config = dict(
    n_layer=11,
    d_model=512,
    n_head=8,
    n_kv_head=8,
    head_dim=64,
    d_mlp=1344,
    vocab_size=16384,
    activation='geglu',
    norm='rmsnorm',
    norm_place='peri',
    norm_eps=1e-05,
    positions='rope',
    rope_base=10000.0,
    rope_fraction=1.0,
    qk_norm=False,
    attn_scale=0.125,
    bias='none',
    tie_embeddings=True,
    parallel_block=False,
    extras=['capped logits'],
    init='normal',
    init_std_qkv=0.0213,
    init_std_o=0.00454,
    init_std_up=0.0213,
    init_std_down=0.0028,
    optimizer='adamw',
    lr=0.000813,
    beta1=0.9,
    beta2=0.99,
    weight_decay=0.29,
    lr_head=0.00562,
    grad_clip=1.0,
    warmup_steps=463,
    schedule='wsd',
    decay_fraction=0.651,
    decay_shape='linear',
    final_lr_fraction=0.0,
    batch_tokens=[65536, 131072, 262144],
    seq_len=768,
    doc_mask=True,
    train_tokens=868600000,
    steps=6352,
    dataset='wikipedia_en',
)
MLP neurons of a small language model. Each row is named by its layer, matrix (down: output weights) and neuron, and shows model dimensions 373-500. Each number is 500 + 50 x the weight over its row's rms, rounded and kept within 0 to 999. Numbers have three digits each. A neuron's up and down rows have the sign that makes its largest values positive.
A block is one neuron, or neurons of one layer that tend to fire together. Before each block is what it responds to, as a language model described it from the Wikipedia text at the highest values.

Responds to: Closing brackets. Closing parentheses and braces that end a short parenthetical such as a year range, abbreviation or note, like (1840–1901), (R), μ_{0}.
L5.down133:585543506451427517496516487506450513454518537581462482539551511488539498523501507545528533508499510399452488593478526470520452430579551520458485492497598563419522428477511449452584450425550478585549549565464518450456530536370543468550501483562534475459465489425475543597510482520469560374443473511511464545487524493391464486398465403404466450492492427470531531472489509633545535480572
L5.down163:439438473500438495459558418483532473565521511457502419555468490511481506461538587442524534556559391546451501496532507497493559495515525529444539438454552525575512525432474521444475484420470541472524486518414481570422421443527541494514433571456416523496516525586504605570553523511474533569431505482483409492469437427501471432468509571559482503510504416479509472490450519417509499617534
L5.down347:555503425540498546485572495509490472470482530584566504533565550519494524511447484507553511543523519479568591464529410464470524524445517488478501525555480511411429472448527469507437477456433612492528459515589419487460430581438504488446511507580569476546441470508508483488512423546524464461395512514516488481465462620494559493481444571515566547509547429448479488544555532489461494509472
L5.down387:540509452561496495545486535511514510493577524600442513510537490395501453478516406452594469536565433520423538555497456629544573523429522468488505396466567522462476494487464470440448389530492487538462407546439517407468576492445520488478446595501546603548554444507526533509486629356484455503435430486527459493434468545474499389474544428539446448500478508601445521430451441519478601480488
L5.down556:445540558503543435481545415498494528484511493513368485431504476539514546502471501442520485529530478525407497516535628443518579468439574420520588479448560467561473466515523502448458520472452375477519443486426468523404507471496592517533400519529394507412564481477405499498511431454544436578383493509574447509392433493501552494457567452521503461510473437455486457531536511556406546547443
L5.down566:475513489488588564448518404584511536568553488418487441532493471521496554454546485490488488476588438586430476533531539565517627434510549481502590454512509468480514521476533487476525547437519436495504423501484594446503466481493587513439410596434451534448508475596454496545525507480508486547506524524481414563480423505474504422478495506576401495484605458434467491443493461524433543516509
L5.down996:487516445416598564498571404583453505592478526466533476525523514572481519470578472458510414476599371488408512551528486496482567492579510472545547406442550469582484514525461396508470444467559494490489462553456479453461488484414545531451505464556495597511506478487527531502499529465508485540452482521519496560460446459443571475420507473509503464512656457470473483470440416424506552516483
L5.down1055:476494478526511498524465439598431542483566510477476516522457524454577580398542481488534480586566463512543552572539515510479474498481524443439551472443520482484507498465534555491494409490450515503499457527468483520467530496437579467516439534456457531431616540523482600487446410493531514559484556531585382482500458536492500502636503509474533495541565511483461445570420478467416533553482

Responds to: Digit seven in numbers. The digit 7 inside numbers, such as sports-table goal differences (+7), scores, and years (1979), plus weaker hits on "same", "also", "highest".
L2.down56:524522529507533470549468541464531405511508434501439494547485595436458476595435519469487528545437479483545520509495517494350446486426387509481570436542477603585544609508469616582521457536567590530526498506480490531516414480438536557452519458405640450465486475414516544485508495448476419577518522498471557479550433530545544521482542500534477608554542512577528518448583434483479483448469
L2.down179:512552524534503530445558507543428438533544541544503533564521532420499563560505497548502507537476506454398467504494494461500566492431335578507422468480501474527520581504469523525489506515537564507563513568549455518456440424544512513543521530406569553568520491525495488508577478499513509550398529492579570507471566497489509557490405489478510551509497532556512468440455510464532431442504
L2.down261:464547592531423433424470530440509407476541466496440484524509464474484487559493497553605427450514442462556493539418570543542492391413547542468475382436466435489545519494484494478500549533491446488526432536482532533566574443452486493508468463424484500528460549566580563546435510477557360495426527416534506422522506474527468433493550466535535534483501493472526511491512448540410443452519
L2.down396:409424621526574508456535481526535477564453535540477525508489488500490558547487510565548505466459538491517520580507460475472540448493500544490438464543482455538527486496578438468544551515525528547518615545537534551559464439608574486534524410486501578524553482504508502455529486530611437504483472463491431426377594460524528560505527393482480649516501494540425437516550539467490489461567
L2.down483:485573450552513551456409483485500486459451473466454474462553478474531606507495517527469518576537486578452594460483476502506447535460483484482530543506533517588417501527470548472482526555428516483501551488467540585485460516532422434505476497488414529577520526545480523483529427554640462503514489507510476460495453439501416497461524522526536465411442427506476477526568539433574653500448
L2.down521:566476545536519480444511500469460488594443447605518492473549419542480537512559421440457490559456592457422479431490570440497577510435485403539523427653398581485443504431475444479509508506486473508505442546573457511505455490555472547459556435492474446468487499451513439531518519562490486478439462562427479409462533519372462566562463509512390483443485519457470632495473402496560517433493
L2.down1120:509582571532498497452502610463469421477491504489573548551451538469467497485504560520541497504559546476522469532536493462369551515425271548465498477538483540518478541485428476452504496548548529559525511605536529550516441429490575527505461517466616523494492501484540427526533587515521478468466505550584524416524496470539436524492499497504461517459508568561448482412538491460505419517550
L2.down1137:516519537536530476457486523537585495497503502535506540493467440452497471492441530611503430475573513514544437420431511434421585540415432506453432452487467566552561563426471493510577525557463546560638495579425460414464576504488541592469545530520589455431445458509453485469505526458380523448496576560497554440486493476529453565495598518419561585499588532508423495492422490407435442504541

Responds to: Preposition "by" after verbs. The word "by" after a verb or noun, marking agent, means, amount or time: "described by", "increases by", "by 2015"; also with, between, on.
L2.down26:516548507533479452434531473432570517410455422553478472525519527517554517498434554553507469477496450457475587570554531549562457429597520570485507561514518422524517521435503386454503536505536551481588487466508433482505498547584469542451506505566531525429458506466482464506496466594490550503490490473516531511495468468493499500493516571583489601472522520504465520441424475546534412431589
L2.down131:509445490453534489390475522567475506528440533624524415597508467530402532503533468425491411439478519479476499497533482552528508536457513453457518436454497441536514471572561465526552473477470562503463632565504547568515523611390498527557475484518516470496429487549567474479512473536480431452494533497442442442494480483513497529512470442527427512526390466476527428434558481569461447399493
L2.down321:533434500511559489446557482508475443469547548488473441599547484469567468499518472464530455434482490477463514482445445554555518490475538470479437439515546400506456557446533485470574514428410518537555500550553581519501542550562492557531487488466514508625516512549513464466556468513563511510439535509453471491500560483558463459514596452465500513508644520372508421519490516462581521454485
L2.down397:517482459509472491535616463484531422466542462548546600456533494512543373534408410494548490506467518520556506550575509506640552530555532487562440496571553494429441482504505589536486508514503465495458559562506515488555458495530536452491602571485537508529529488563544495539377544430550504457516564512502487507539515455499398495513501537476491551432494537504437507524493571487514553451551
L2.down575:512433539449397524461552414475424504550443462501587467395453491449421447523472500555480384550509508477525457471556534497624516466463624441511458550554538481482527543429538456459401435516520346448464549587459570494533440554576472499480536547585430460509384550529491488475496499538473382452541526478439467437572517442506522466465593505494502508523427510507459553538544518528491496472436
L2.down731:468569528536552511410540403437533433574532444427503520473579476408476513485509501477590529455511486525540455491559503380573451438445507506592510488475548511483561500508520576525585449490523483549374454480538567528555465548519483504523473473519499483426630513498536541445458466382491507492561523502555508441512468362465487558587515454494542515546461399514451474478544547545523472543549
L2.down993:463498525448492487497567449509545516432612550474460555538556479465460430496426464534529432444480398505579518523585456540527476620443487508394473510568477453410498527528558521534506568410488456427484502521513510555551488501415496457467518521567436447452496514497514637378546494520504484459523515532576482406543508624517473514499534560463523482454412444536361377401437536546516574541502
L2.down1206:478470533474510486564522446460458383573413509554570427514524476492441504521514453563504505542466456535484445505435486510660496443469473469493414445591533436430488451543412551444550454559479392515507466584495533457536455530519480470456566572405517551512472430488555519508514537547526486480380478577530491497614490514438545489496417527575474550506517484545449472520553592534520488479564

Responds to: Passive auxiliary after subject. Forms of be (was, were, is, are) right after a noun-phrase subject, usually starting a passive, e.g. a decision was made, laws were passed.
L7.down788:547574551507453485542546526455415455564549552489578494495499407521484613570495506471535456473567499400443588543377486427632465501475522492478502465509428435483521567559489527507507505530532505556644519374513510489445486498554456437530445521402490490509526570594490548486511489638483495522540579465473422526468476506463638447482483541623465505596546478538565602510587516527524475520478

Responds to: Proper-name first pieces. The opening word piece of a multi-token proper noun, mostly surnames, places or organizations, such as Gor(izia), Drum(mond), Crow(ther).
L5.down67:474459546471544571436537508522451572467529576475487446538334502488498486446430516476454504476528516460522502441475406531478527599479442572476556402533520523502565527499527480448424529425537460461524542500525565535512437481451490527480496437624487535508464499518478541516533524465503489508472465504415553515447475526530513483577509540476586523475473489501468463557505479482481512417538
L5.down275:503414475493594485522556522417436525491523583587511483461515451493469497509445535472505521481587444461502509510550430536583496486422374511449483509500450529452395526499458486565496600530584485536521456494486464496505553543464549479429468456529515482445465510515485469526490507539533483571419455454451467394526455514505495448591563571465517444458470517457456477473558571521505552464550
L5.down340:476531588556456631543484555581493544502505506469556551476432493493484452506485550469447476522531490414505526551569393495426454448491460413439526504467459499457561465460553480510502562501460476386501607514450502377544602567467519552503387543577481454514518464623489444437471478518458552484454579534427512458429477442617509471816470537445568552468493516538431406597578526518495501561563
L5.down351:526495536439461566541481566502412412470493537547496626531574499491515468503539425465515559524569532469520486536444412404400482454482489532491501576486487547361515465434540468509462522518516454539503471470490472466451472512515526489565467451457529510568565433514509498574457455566445526490459445528527523565547530536503532492574458450557464573518543512478448428441507554490514500542548
L5.down567:417531499488430502419444754463363504541510499495454552528554537523498447466529399576528504459567452501526466492429424455480476439443505500531533468507532501420448584502488460478544494512520476493534506484415526406535483425508553467457424571537507486586535547483518526582478473534474503444448484522472537437495362517472492465856475532507490486504462583504471486567451487427498483573535
L5.down569:516461540492519552455438504477501569476384469595495465454500550457482549453444474412517480515437478423518486400475400408491453450544445569431486535571514491557435492446442578561468523478541477499549430494537486421398465403472450524520573514392585541492473445515494540466504503532612588494492487501552477431504574505475516538701542486540467586487473462432518503435437428562469546520532
L5.down653:536508467442461482409485673494422462492555516512418548525483470489537479453593386494539519463539444439527466453465493467460477441484514486438528487471515456415419529487503449446570518544457497534535522454512523404491479453493446508489516575522536479566531497508520541574435428528459450455483434471486533462463381468445446534727495545536493403509428502505529473547482464479509473553576
L5.down656:346502447532540471465581479453439500551521518504469499519470527459530431492437587511487549484571439566495485495497473494439519391450459451507552430454576469481443464465439471487490541556476509482576498547537533394509498442509522535531505541526513600489492536584488494512533528468505536526534563549468493521523427621511477532757522631494475488543425610507486464548465442503475481581564

Responds to: Digits in data tables. Single digits, often the final digit of a number, in statistics tables and lists, such as curling scoreboards, vote counts, win–loss records and coordinates.
L7.down959:480518551509515492500510440533500445603472538448490438501524458462518492437582564384530520489456568471463462549580549434485484521501532472460466432444456433509504553524522507462505452523503483540528554542519455551509537529498523503529499503543477476538505538489458503470439540431550520452511548455483424488501486586530404502365529878482535522453494513465463555526508520472528478515581

Responds to: Proper-noun opening fragments. First word-piece of a capitalized proper name split into several tokens, often in tables or lists, such as Sal(isbury), Ul(san), Kob(ayashi).
L2.down96:461597501480501530476472589512555558522571554497476479521432462505569432482423530520537542444494476531579438457546515502414516466552538396556513458498543509544659447492602485481480509558556493566491562623486539520483502382457469453635474512436566541621457494555524520525433545495543479466512431510483515513492437548558508545460521509417495575442614586436502428470470527489418540551525
L2.down285:533496483606496434522457588453423556450544554496547544484463402500460430517590492467509541464524439529548570514431544465509475460518515506547463509484549503451577465439571455536466588558466449506485548585507538502583517483434498516464500495535413538506377448493532550534519485462517546525500476512589497506491513551533569549418485556515527454428492570529411461551437529488465487523506
L2.down433:540473572565390545517464625460496565430486479501507436419433382540541476516492529531482463515410525442498467530506605580513572544544463484440499481492461473523646542525536511528533571671466506503596487510477629519474564530435539527577535521494470465492497478482579514514544470508529524447520592574508495505471436524499519486461452430513461490494468554502532518541345505545544610515501
L2.down440:528497526550488511494389555586436499509593484527556447596536348447543444451519527472496516430531497440483514501441505565521509484520454582526597506500446529517609499475453460503464551530499529535412379551469525503560496526452520509593614466471515534542397447444471478578478503549536415474497498430560506502526575489457481466450531463478494442507495555458423513417485582453450460494501
L2.down545:504463557553572548522539582558470568484525588523549546452530449491515400436590513512610484538523537496473497508486541469446577449421414505514547576528474507519490528571478470506474536597528472483542612597538549521506479516445611546537464564581495504517501499452500449515469500530474524497515548468403452539514447523536527482482497466554525518531494488486451587473384450567532472532536
L2.down733:658498509475407533470517576519456527492443502507453520370503532457448417505486471524517486533482540539545471499518532412461566545485591561546477493466476442586566438491504502576493618640534531463490556541472459456449480521505433465514533510527489578548438549495433520604372481433491449544551457426479567537584392500603459540598471621465508449546461534460541492543478435430570532607464
L2.down1227:540513530529558476506507492481443507489509518496529511524494466462624469527528451521442496509484451527503614503408520479546453503506468572519527486474538460492590538504466437479487520461467547547546460463452433489390428588520534474546404508501528498392466442507506462468597477522490474598475565500515546464489450512466525561423463527482485462556445438476463585522505587547457462562441
L2.down1250:553446547532490580533596518446505482493586540479507503492493522544460412638489484522488527404490476497501516443418494553512508497606461587527464450462486528531522494479432513454489466517597452496576452534466524580510485487546540480549463487431471478523467458502456604562529463507503531502524513420513473443524504474520550517392446469490520571494510559491534568445410498501603555553461

Responds to: Copular and auxiliary verbs. Forms of be and linking verbs (was, were, been, became) after a subject or has/have/had, before a predicate or participle.
L2.down268:523553535447443482468455486550448550541548448434564530483428504574537535483446449589538474513538491496515513525466508511538468470425560483416526552476486431430525509519474543402552452500482530440462471558582507514497554473511433510499505412436543450544491519473524524543450437495489525430540489503546380492433491506468532458576476442503456524474373516508557527377548532521511521517491
L2.down452:433477459422433443522530489489438488469527487505606555490537534436381481541542488487548512514466512531504466514424562469506507481440611453511515482557611506449487503506493509498506473440483522561424494409520485507456535458465533505442478477473540472516493508459540451484584588466491444552475530535451398523564537536474425507511521423543558507523486486533483557487502584403449469554519
L2.down704:439475543437416631481600486464476454490525510506553399452511501453417479471458573430496534476460525565535439528480533534605498427540524490493482462476524507456473577549489592446499524475507467447477417480482474463503540462480493513457473550453594441594521465408462424490547431566554521423554472475427474553578461528567469513426576528512468512460515463445536499493441475519457522532542
L2.down754:506442453461546567546515383531528581468606504513490487494516456465428502486501551535481472399500492442477498514543565503591409575417495500483492456534539548449531571487560619504509444529494441546462495414488553496437543580494519517481515481441540481564464535505508413454512464460532411582574466562411473448501513659513422447469529484470482530503464461517571484511374549503484542528514
L2.down769:513525479434446492532524491516487603489553536480520481581465500409501456466496498483559473562500513420550476519430396577435575530513555468540469528418542446443523531495493565521513477451502474475441488522590463550441437404478487505415501521579562539512532454457426467500472475557547431428554531425499506597560511524462508487504553487497460519467544535422562566510610532440436528569499
L2.down845:417497484496464535464530472462463452504510458508479517482462444398467489575439514483559472495511631421505518547522547454571456501440552441478478518602619614538492528475435541466500451477480489577458430414510515484519490470459471591547552497410556436520425462539575476489457552508540432446533456554488401465591522573377424564550510506445477466476459397556571526459450568535569463510569
L2.down971:464433485529552476519564489591524493536551441498572497414406515565531564477533530532444507483504441452504479461495430457414369447455631492476500509514493494461478553555463564491496410401367536507467474505496431501523420553525487451491543477452502474500500469480469436454488503446476423498588571533486546489425546526409490511485544495560377507519456528468566534473509613557513378513442
L2.down1311:504584514470535632455504488508498538457440513518514491515408476468491467459457525470577550507509450365599441500612462410549490563443604522543545478570562502524469533500497431423573552510475485498531520463534548579411487497520509576471563551635449505499487468480431469579510487492403497461589514503498602477450447571494468457550537367469513447508537564532516550501481454560518446488463

Responds to: Capitalized name-initial fragments. Opening word-piece of a capitalized, multi-piece proper name, mostly place names after to, of or in, such as Kl(agenfurt), Id(lib), Gro(ton).
L7.down1034:561428500498447455543465639572490545428424436496557511528475452512484446523523512524529506455517531480538483498537556527542493433480553474513504526530482532460482518504553580507511471512457557499467520479471497499481518526508443551463479449480469544460505514559532534411525468491529497501489524519483491499509589492482562521540476053465514433522456427435524555613475517527491521505526

Responds to: Closing marks after numbers. Closing parentheses, inch-mark quotes, or periods right after a digit, as in years, ages, scores and measurements in tables and lists, e.g. (1899), (aged 65), 12".
L2.down191:502542388494539547477560401485515452578494555429425562534569540535470517516469440543493501489593455494556527458391486538599423454480551610499571452508443465457506482561403548484460481384552479500532482536495487438501499515532457508495492474475527478545554478500389380539488399570540578458541540555513557537483498482494394469457544494460579532425564507517610490509568482507407483512496
L2.down239:424456522541474488538495437413514451522432423494535590564460596541572481542510534466547606527534532532531546458597513421576478468589541464487495474516535454515521519490481544512438468523506462513385480477485498538488473598543459380477509470450500439475457523388482535466453509546515557580527473481487442554579518514477473462523512464452387526490536504517493388475518531402500515447482
L2.down338:524450500439542548464532529538484538526489539502431458481455502519525630595495460519405421479419496466522494417556436554567487528523490458502463541414532499529541464589497604492411568394404409501491461450424502447463431506529426568452547525540465604574519452486495504528501386446476558532579461495613421490404556548482592533509526528438468409479516648544496524596543517528541502497521
L2.down340:519433482467595547470472511424417557482508380529502461518484464523490473508561500551520541537509501452517555492513454443578459477492500495554505421495499499494476523401502506531497443508482615501488468546526526514505443425527402565507482587503491448358433515500488521548538458446516484454530590485455585627540570558448500461489527542499485509479482490562492462470536450479560541464459
L2.down580:590539397448520455428391501493447563620501532536466498449488633531442449590506464462498437432522579550482442529441560554571522482564491480466516495509407505510506514439532606535439534418478451456563503421492459518560476572493487460461526501513512463519461488612518522505476444450559528467459541385516480500573489438534531527538491543564554408453484522536490496441485491512463445462529
L2.down728:484538503512594474423477427417528523611515552602565460497594447432562430482550432546412471532486524445529572499469447575471547503436550560532478570539553527516495578421395476475434438450492478525484557587459500521588478480454481466548494505556511482425483418610562591527531535532563538430594523526446528516532470456495514542500526484521555497497496524508509565482494525517556434520468
L2.down836:556445402494518498494486562412571564582481444419541542510427498491516446501441600490485520529473506476473506545493462524503473527539439519469448514488453534454529488509518474495437564530454511516550548525546489482488581581485488492522544510500470480565431566535494436534482478417470485457487514538481513519396468571559526441410508495497561474462445441505606556421514551480472477497424
L2.down1318:515506492435584591459488416559487508507438443462392463569441487456491493476549531491528433450517500543541512552524485583654503497534616567504543456408523475427561533541540532489508501438525525617507428586353482483533508466498500549498430522457492502461489484469447550575454484517500481503389448513460471536528481463457531424458492444451460485480505497433536484527472467478524529547508

Responds to: Agent "by" after participles. The preposition "by" right after a past participle naming who made something, as in directed by, written by, designed by, organised by. Weaker cases are other prepositions such as of, between, via.
L5.down27:489529564619541530454485493562537543516557520581444462539505497462507504489548526485443465470480503489538462465504431479537554502443441545465441568614532428451517475457525496578611533376529442555481539479569552577470495465511418528508498456577503505466555428578654443446411480507496394487459492461430408494542431491470452424459496522428458454443558495460459552448407526502528557482468
L5.down255:486523396495510465497505435526491479567552500533493426449586578452473497576518534570469539552499502513464531582468549545517410457535483567548518430475488486446522481476352506507455560417479469464490460453517494520524523529531454480418505530480457514399481480549524547529527492514524548521493399555472476477544487460433492526421485585545463481495493513595476535432555440506512514441491
L5.down492:543504543515459449462487472378509498423533479521496444538482517567418545550438475481565533462476494484434507526533435565495491498503429434518462448475558425532441535521548537531582435503419536461395514451541458555486499506531495420486541432570524508484468436520446481498536477516447478540469538486538489437463385542483503517403465511521458506579415569500538487428538436430514592420495
L5.down548:481577482517511569590514507544589507401499531491533579452531533398523515557466462503504493469528536460508435561493591544440537508475525476494491544513440502540447402504450435492562484484484529466447497398469499458512522455533450567508449535506537504478456563554519369566515552583504448469478450445549454437540494581433422513349521523563539495596437528502592582451514547489481441444459
L5.down823:462537533499515507518543525482507530498375482579504560468553448500513540549392555493592451472462460572602431543574556505398440514473518517537514482523492440501547547486482471467551483550520502618484430446422572386470497449562476452529524560586435525458525489504537520429468574592501476434638510515495511509467500507577421529468492495522472463583437477466495542469469503470636481382436
L5.down855:547468490452470546464470489570468478532556501563564514476569505522461479556444423482470526555470434436488497536516501562527480545543558479586468537464439429519537455479462437578503404534454391523504517473523556525583479521461513508390593560551454414474411530628552489501487535522507548408533530498470561451509457512548394516442483499462462542519456576456561366411533526512552550455423
L5.down1075:449591523514450537477454348479491529515502511550474493424489544491410481548484478534517487443448569587453513535581554519545354475593501489482474474571483428431364485437521470523588455520460461507479498507516526452507509559463462457553509627568503480549378415534552468484370486462499460490496586541543433493429508541468445490377488602534421524507435580585554428394550503538432490397496
L5.down1106:535398531392487518415454471453425455550470473523603524496545505529449520471568560456468548549474453434424489519455482545573460538453497532473434537452509515502456582398418578549489513567382433534558610459545449519597463602460552463487587533471571534601591553464462376607399538464542493549473500486547462445528583628562520474463462590468513418510476456511465539502515467498482548460536

Responds to: Closing parentheses in tables. Closing parentheses, and sometimes cell pipes or semicolons, ending short bracketed years, scores or notes in tables and lists, e.g. (1984), (18), (USA).
L7.down1276:530536529500498503508521427469459521562427489496593449465550607586496502505547472416486439505500411531509568442518494456451462577493539447594471470429502502491531442569478547497467387452534484542477497522422521484547540517425540533437555443436527509507509499447454505493525522486476450473462550504461469540487522509441558516462506747530470499521446542504498465495490464438526456545464

Responds to: Main past-tense verb. The finite past-tense verb right after its subject, mostly was or were, also became, fell, founded, and took, in narrative text.
L5.down469:474496437564517605521402526566484393450502515514473463534517424484478474522487490489515464398503537516437493527471413451443474520561499581466477446499584543500593531475536545542549530454558559546491500520447543471393520513530506509487487450473496424551514504436474509428613513597468483542478513519442486481476528520504512433569530518453550519473506528540520509450439508507496523596427
L5.down555:561527527508530524545405414424443514554507448519505477539508539546525471456490482591431552414490422525497534540459546499445453543526551435467460549558501509485534495545516481481435474535572501495525496486399530546456488606583494488619548505539535549519397605467504567518515544435531424383517520516551539432498527462485461511484446423511567600477497405481618466562562513530445512488556
L5.down632:520510481441457581582525495505492563479478504540481538564491513472527377533519596474428430505470509535568476488472572573488512488548497486515521525494500444508435494509600428449492459494463459523517529494483506443489442509480448477437524460548509498469512534468481554546441517440516467521592476483466576602509508474464517511527533455480447460566552462515561523478577452436487490446523
L5.down702:474468477417426470505634508572462527407467472488531457553495504536508569513573468524456448532484497517410522429500485466787500531451491534433527517554631458448618492439567405489559482486534549526497463523503466480400528475568491411475458468624549465470425436532501432489457467376412421564549454428474502596505462469518497510502435438535448572487613545521570540448459467457532475514501
L5.down916:562460507477455505507582481421464456474487471513494553497504485454494462493504501575543447553498459528483434525393505522483470429521392537499489425567546508475537556482544478486530516419558572552614448465579509521511504493610485562405438473563586566432521540418521546584582418508527448509447522500446487490426515459482404546474521522444518532455516533506476492376518525518455511621572
L5.down1040:461508536465515525518567438554464541394528459527518469469502519470403497497458588498511513442472491566488493558469570503510376481433566491508567533524528533478482608585519491497513483539539512490488483452498518520445473527534446517529514490451613519575483499411518431507447519475478491538529521552502469477523497551489465416325511415529469544473465530584525529493481540482443481553498
L5.down1219:546564523519477547496549531548426545424485524525560547363405492491515459490517558468479531509498488535427510531613454521523398473512406458461516456424481559511564459526571530573542495537446434539458528508594428520490553508506503484547531544495545524513555492382430435409493488476503424557512491499589442479545490586443412445453441460472482557601431479516386465541461626520388453547537
L5.down1265:487504472462435588584568472522470559408528476540551446481515412479456490474522475528608437511538530526437529475499605469522519490516480561505495444546538535542493428567568481490549476479503501560513517399480527512514449462479571500463486535482519470556534448486521426490552573501545497589480505528515495518468479541511488420306582450536466488510487532571561554566436560585502507574448

Responds to: Single digits 7–9. Single digit tokens, mostly 7, 8 or 9, in statistics tables, dates, durations and figures, such as 1.7, March 7, 8:38.
L5.down143:511476572585520560368434507488440541468505493572523542494482455512460465486521448461558553543429499527504558475478470525393500498597484495486529482443446535479548479504484497399431482465498443435616499449438508559492484549410588477499552415513530386493462533459361418523573591510487455539438546524511516461495474474493501480514505475458498558486529556596455477595529508501448462421504
L5.down196:480529562455459442490486543475517440474609600569465486482587584493583514546509499570494441502480521483510480537472538526491531504477437529513490375534524475440489509460459555484535494545518516514591510513513512502533447510544487405477464375456531588534554514516507531484497548487592521508450516414531479527534522424455452445804492470442550512495584547509480472512425488413483502511510
L5.down338:475531527424435470418443512424473447571466561563494502568514527462519497497560512457501482490443551476619517513520427555502516517511601627478526508585451489452509496564485513476434568459532500523494476550469508506514485525472549483498520427504551512459495541469532447479593548419522419417450539417421499492503596488565500521742443508350464426466496532498450486511516507470590486517593
L5.down363:460496445477565467487495692444373423486506580484467525527549479514508523490597444559566492600538434538539479555506519506512437423513495491500536497519451578478425541497533457398595530538466504575493413499436532467493475403495514581454374577477518503545469524478478508482402482583546552503436509428481539443551419480463434567825518515525500483501377573460512440518474511526471496544498
L5.down800:453521580519485548471499407465582422581489575523527540511487499556510510508527494490532538562476539556589469506454476579508431554499503580493501477494580445466490452485584528545410481523440539534479508473505516497508440418554536435468499399519548458552576416579469448497547551511506442516544485500464557461439493493486518471734559550395431519395468528519384455440541443537524488513539
L5.down918:534541463510402466453557510600541474431419559499431435410521546624565556545562539656449412574568501471421498494495519431454481451551536513457491513448477539518500491536455531555568524505446440490491551373410500547561526509481623554518498509413445501516530527486590440427509442514547491437571624561591490519451512491525480496476567503500437491538487375516565547463557500514493452523520
L5.down959:504548482527507493478471486496493465374475535479562409512491573516547498545508395537589482503413448520524511537466469553533508425549461496485462429424529503457444475493516493386617503447501541539508523507561555446637519499502483502529525483468548423503518511420529503498517453506476562577572519518509485494553473497425533559703468549493567427434505520518511537452465522470484538533448
L5.down1125:553506519461491491498490454440480488372473499443511430467589544597512466574483418447419466555488454569511519436430497500462530489504511539528412443490556482460435443414482442496598460427483538450553441530527504569464506432464472500526479462448629455519437486501577460532546525474406529464525455500552534531483522498524455531689441529507511446515430532508527510475512557515436468475511

Responds to: Clause and compound connectors. Connecting tokens mid-sentence: hyphens in number compounds (three-run, one-year), "by" introducing means or agent or time, and clause-joining commas.
L7.down636:515493473484467504463533540469481495458546507528536438500495561500495528520436503579521490500516487459485677497481495478539545429597519529442560516523408556508559485513472457551465505580471491494616501482486438495550511500487466603530506546498529393455494531554478437504486490531483558545484517465475545579548378474463533501463427489460484465553533481454460500494525454514511440560492